From a checkpoint of a small transformer trained on Wikipedia: 13 layers, a variant of Muon for these matrices.
MLP neurons of a small language model. Each row is named by its layer, matrix (up: input weights; down: output weights) and neuron, and shows model dimensions 48-111. Each number is 128 + 32 x the weight over its row's rms, rounded and kept within 0 to 255.
After each neuron's rows, "raises" lists the tokens whose logits its output raises most directly, leaving later layers aside.

L4.up332 [121  70 177 160 160 156 125 164 108  69 104 121 114 183 183 114 147 161 106 135 126 101 135 118 140 118 142 115  91 173  85 174  84 153 112 150 104  91 130  97 139 129 138 134  37 105  91 111 133 147 132 119 145 205 108 137  41 116 126 168 148 125 107  52]
L4.down332 [146 129 131 148 148 136  95 107 102 101 112 148 144 105 239 138 139 166  74 108 111 132 107 103 157 121 133 147 142 134 122 141  74 141 140  94  72 140 147  91 125 121 133  91  65 104  75 137 128 183 113 131 132 223 143 126 125  96 136  80 123 142  99  78]
raises: "es in", "ill", "es to", "enc", "es."

L7.up274 [138  91 156 106 105 100  79 134 116  79 126 106  91 142 105 105 136 163 149 128 150 150 146 144 131 145 140 122 101 128  79 131 107 121 168  84 133  98 172  69 193 128 157  98 111 213  53 104  72 142 112  72 177 147 140 122 196 168 174 157  90  65 134  77]
L7.down274 [133  85 139 155 194 140 142 126 164 152 135 125 117 115 173 118 167 133 176 124  82 127 136 127  90 192  98 126 178  90 149 155 114  93 131 126  96 100 170 117 158 135  69 133 104 118 115 164 119 148 132 127 129 104 167  72 164 107 114 178 152 141 102 127]
raises: "ier", "ager", "ie", "ican", "ura"

L9.up25 [116 125 140 168 159 128 155 147 144  73 108 119 158 142  65  89  87 141 125 132 142  87 123  90 105 126  86 153 115 147 153 142  80 133 154 101 170  86 145 142 102 136 126  66 120  96 167 146 191 114  91 108  86 129 130 109 107 164 127 220 116  76 132 128]
L9.down25 [109 149 140  90 142 192 133 115 171 134 115 157 112 164 105 112 149 129  74 100 104 142 105 138 126 134 103 134 125 181 122 105 151  84 110  66 121 115 117 140  95 169 140 146 220 122 130  98 169 167  95 118 127  94 117 137 102  84 133 148  99  72 146  93]
raises: "ishop", "ally", "ality", "ly", "ly,"

L9.up14 [136 110 109 150 176 120 129 196  88  97 123 122 133 153 143 135 123 104 130  99 131 130 180  84 197 153 138 115 147 166 174 155 156 169  95 148 173 101 110  87  80 138 126 150 115 152  98  94  77 127 124 145 168  87  92 117 123  92 150 201 135 104 130 131]
L9.down14 [171 126 119 102 140 170 144 108 153 148 143 136 129 102 114 114 176  96 161 147 145 142  63  97 129 111 138  93  79 117 101  90 103 105 134  93 163 187 152 149 114 131 142 137 131 115 100  90 104 107 107 104  82  94 166 109 126 144 101 107 124 122  62 130]
raises: "g.", "age.", "t.", "ar.", "at."

L2.up420 [101 117  68 135 117 132 100 185 137  72 133 156 146 133 116 144 118  83 136  79 165 125 102 141 117  38  63 146 143 137 128 101 145 119 127 137 120 199 152 120  80 122 181 152 123 151 143 109 137 139 147  74 147 117 111 157 164 116 138 107 108 147 102 150]
L2.down420 [ 88 136 138 151 122 146  64 139  69 104 123 113 119 136  86 156 132  76 138  52 154 114 100 118 102  41  89 168 138 120 122 152 165 115 108 131 116 204 147 140 132 151 148 154 177 128 109 111 158 132 146 161 163 129 127 191 161 108 163 119  97 138 112 118]
raises: "owers", "aming", "oor", "uke", "inity"

L5.up423 [135 126 121 160 160 120 152 149  78 145 157 153 181 141 133 124 114 137 119 151  90 146 126 181 101 122 153 118 136  96 153 101 211 109 138 141 205 160 180 101  94 131 123  76 168  94 141 100 129 134 150  82 156 159 104 142 157 156 167 137 172 108 117 139]
L5.down423 [147 147 140 154 131 129  87 149 131 125 106 146 155 130 170 162 146 151 115 210  78 161 124 160 116 153 120 115 109 149  83 155  98 184 132  66 174  80 105 116 150 143 163 115 169 111 153  85 125 110 198  96  87 104 161 149 214 140 149 151 116 129 179 153]
raises: " to get", " to use", " him to", " to take", " to make"

L9.up223 [150 118 120 146 115 141 132 130 196 123 150  66 161 196  95 121 127 169 153 159 130 128 164  91 171 143 154 157  79 140 105 119  83  93 141 136 147 115 178 136 145 114 122 125 163 138 186 149 104 102  99  71 103 142 106 145 100  93 138 127 137 153 194 138]
L9.down223 [ 90 163 123  94 132 112  99 192 123  88 138 113 102  99 136 157 124 160 143 169 120 101  67  89 170 108 145 159 148  95 138  49 129 165 185 155  82 132 176 139 123 192 123 110 160 177 164 121 119 176  95 112 150  71 116 138 175 151 122 108 141 114 139 121]
raises: "fully", "ably", " that a", "antly", "ed to be"

L6.up78 [136 149 140 110 129 131 115 133 137 135 110 120  79 163 160 139 173 109 209  78 122 129  99 142 158 121 219 165 109 165 140 194 111 115 145 114  94 109 164 117 114  17 102 120 157 114 161  97 110 155 210   0 112 133 124 108  66 133 122 114 118 115 151 153]
L6.down78 [ 91 123  91 167 113 137  87 152 209 117  90 101 112  99 124 148 129 149 145 164 107 123 150 110 127 144 130 159 140 147  89 142 131  78  98 118 181 106 138 128  63 154  90  85  61 134  85 140 159 114 123 176 101 152 156 121  89  81 103 183 161 146 155 168]
raises: "or", "ors", "ours", "isc", "urt"

L4.up470 [ 73  88  94 144 155 112 104 101 108 115 176 159 160 136 140 172 111  85 111 103 146 165 136  77 155 155  94 109 143 132 156  80  93 119 145 157 169 182 158 108 129 101  93 120 155 143 162 124 133 141  98 110 136 116 121 170  96 112 112 134 110 138 142 158]
L4.down470 [122 186 110  98 194 108 146 109 156  82 140 128  71 120 131 137 169 121 184  80 134  85 120 124 113 134 119 153 181  95 150  96 140 159 175 146 159 151 179  65  76 133 109 128 157 132 136  92 100 179 149 183 117  81 155 131 132 104 107 141 150 125 146  91]
raises: "ged", "sk", "ty", "ful", "ly"

L6.up136 [143 135  95  55 128  99 138 197 135 158 118 147 162 121 106 113 143 137 144 127 172 121 159 130 178 119 181 104  85 161 110 145 164 116 113 115 141 155 127 120  79 124 153 194  86 151 102 188 101 160  59  94 107 152 137 125 164 136 151 135 164 104  99 110]
L6.down136 [ 74 121 173 144 159  68 118 141 108 154 152 203 154  94 167 121 168 114 144 163 189 180 116 102 154 176 177  76  99 147 199 125 109 133 129 191 121 156 133 113 112  92 114 156 104  95 135 114 171 187 123 123 117 116 124 126 120  57 131 178 132 133  49  90]
raises: "hip", " who were", " such as the", " such as", " that are"

L7.up239 [171 132 133 145 144 121 109 136 155  88 188 153 132 141 157 122 124 126 127 173 116 124 110 119  88 124  64 125 107 153 123 147 124 165 208 144  93 168 197  92 139 130 164  53 116 122 120 176  52 131 118 109 136 164 118  99 116 164 121  90 143  93 117 122]
L7.down239 [122  92 166 117 141 203 162 134 106 105 143 127 164 105 155 160 159 147 168 100 159 178 119 147 116  81 145 156  76 144 106 133 127 124 152 102 112 134 225 139  74 155 203 137 165 135 161 112 119  82 105  78 167 152 106 130 165 105 116 133  91 152 124 171]
raises: "ating the", "ation.", "ation |", "ace", "ators"

L9.up40 [107  57 126 135  81 100  74 115 149 103 137 113 131 147 108 112 129 193 162 147 195 105 147 145 123 122 114  76  78 141 108 134 160 120  77 188  77 186 171 199 111 152 133 130 147 163 169  68 140 139 108 127 155 114 127 133 132 129 114 160 178  92 110 190]
L9.down40 [119 158 115 136 145 118  88 175 106 202 142 160 141 133 109 125 123 146 206 108 155 149 144 124  84 149 115 116  81 208 111 125 170 149 141 142 119 149 171 120 140 122 112 125 153 116  77 108 130 146 126  92 130 136 187 145 103 122 130 117 117  82 159 154]
raises: ", some", ", all", ", there", ", H", ", B"

L6.up147 [145 142  71 145 178 110 110 109 174  72 160 114  92 133 141  52 143 139 137 173 165 104 159 173 142 132 122 124 139 105 106 107 132 137  67 156  79 143 106 128  74 154 148  96 143 141 111 157 195 111 108 174 162 169  98 170 182 124 125 110  93  61  27  93]
L6.down147 [146 130  97 136 160 167  80 175 116 167  86 116 144 112  99 192 122  80 103  95 121 153 156 175 124 127 167 132 102 125 138  98 150 114 138 102 150 169 134  94 155 149 131 119 110 117 162 146 126 134 125 100 140 155 140  77 139 113 154  96 122 176 130 138]
raises: "een", "ys", "while", "y's", " below"

L7.up299 [ 90 111 124  58 156 138 138 123  99 162 106  83 170 157 151  75 111 146  88  83 148 138 100 147 125 126 117 132  77  91 119 119 172 175 130 113 132 127 177 127 166 121 150 140  80 135 119 190  86 114 172  91 159 108 140  93  75  83 144 135 141 144 153 138]
L7.down299 [112 129  86 127 160 161 112 176 124 106 123 176 142  91 109 127  86 125 135 122 113 157 114 100  94 119 125 123  88  40 123  99 176 159  89 158 145 107 148 101 102 172 178 138  68 212 158  93 132 102  91  80 147 103 154 123 137  80 116 159 161 116 122  92]
raises: "ically", "fall", "ky", "olved", "ph"

L9.up430 [114 132 130 109 130 148 108 125 145  82  80 215  96 100 109 131 144 133 130 171 184 115 123 137 143 134 124  81 151 169 135 121 175 117 158  76 149 144 107 102 104 106 148 159 106  98 119 169 176 139 103  83 162 176 158 151 107 112 116 105 132 126 133 154]
L9.down430 [137 113 144 197  61 153 161  97 153 126 127 146 161 123 127 116 112 193 128 143 180 130 208 133 129 154 116  80 122 178  73 109 152 131 119 144 203 118  95  89 158 168 190 160 129 100 118 124 162 157  99  89 158 124 147 130 101 136 190  94 113  91 164 114]
raises: "econd", "ches", "ched", "eptember", "che"

L6.up157 [ 96 167 201 132 144 138 120 123 139  69 148  86 151 126 117 103 131  72 156  81 143 110  91 103 137 140 121 159  67 142 157 240 119 119 160 196  77 108 157 117 123 174 165 148 135 135 131  92 118  72 164  81 152 127 167 181 133  77 162 168 140 103  89 170]
L6.down157 [145 147 179 127 148 168  78 153 124  85 133 134 115 119 106  87 122 113 142 110 155 120  77 104 201 107 135 155 132 175 129 142 174 151 174 152 162  83 191  90 168 128 147 181  94 128 148  97 155 134 198 144 144 158 128 117 129 155 140 123 172 108  77  89]
raises: "y of", "y and", "y,", "hed", "ies"

L7.up289 [224 119  92  85 157 134 130  71 129 141 115 105 105 155 132 126  95 135 133 137 148 164 181 118 185 117 163 107 107 129 105  61 122 139 145 147  91 165 150 118 159 130 187 103 132  57  99 155  88 148 201  96 147 135 126 138 121 126 172 103  80 123 159 108]
L7.down289 [ 96 199  98 142 136  93 104 132 127 118 105 124 118 108 134 115 118 101 143  68 124  82 138 123 112  80 103 134 147  83 109  95 183 117 170 120 122  46  97 167  98 165 143  68 133 170 104  77 147  54 146 104 151  98 119 121 159 112 143 109 179 176 146 155]
raises: "ously", "ous", "ont", "ony", "ois"

L9.up444 [131 118 159  88 109  97 115  58 150 108  65  94 105  92 114 159  81 169 118 142 107 134 100  87 140 100 140  82 105 125 161 139 152 190 205  85 148 166 148 110 167  90  86  87 149  98 128 152 151  70 110 115 112  97 129 153  92 132 167 123 152 191 162 131]
L9.down444 [116 137 141 160 130 119 117 102 168 108 116  86  84 142 106  69 114 153 171  80  99 166 124 166  70 117 160  79 148  97 138 110 113  91 148 106 161 125 110 139 178  75  97 140 160 169 147  99 130  93 116  98 122 106 133  98 148 188 156 174 117 149 146  99]
raises: "orth", "oints", "amily", "oint", "owers"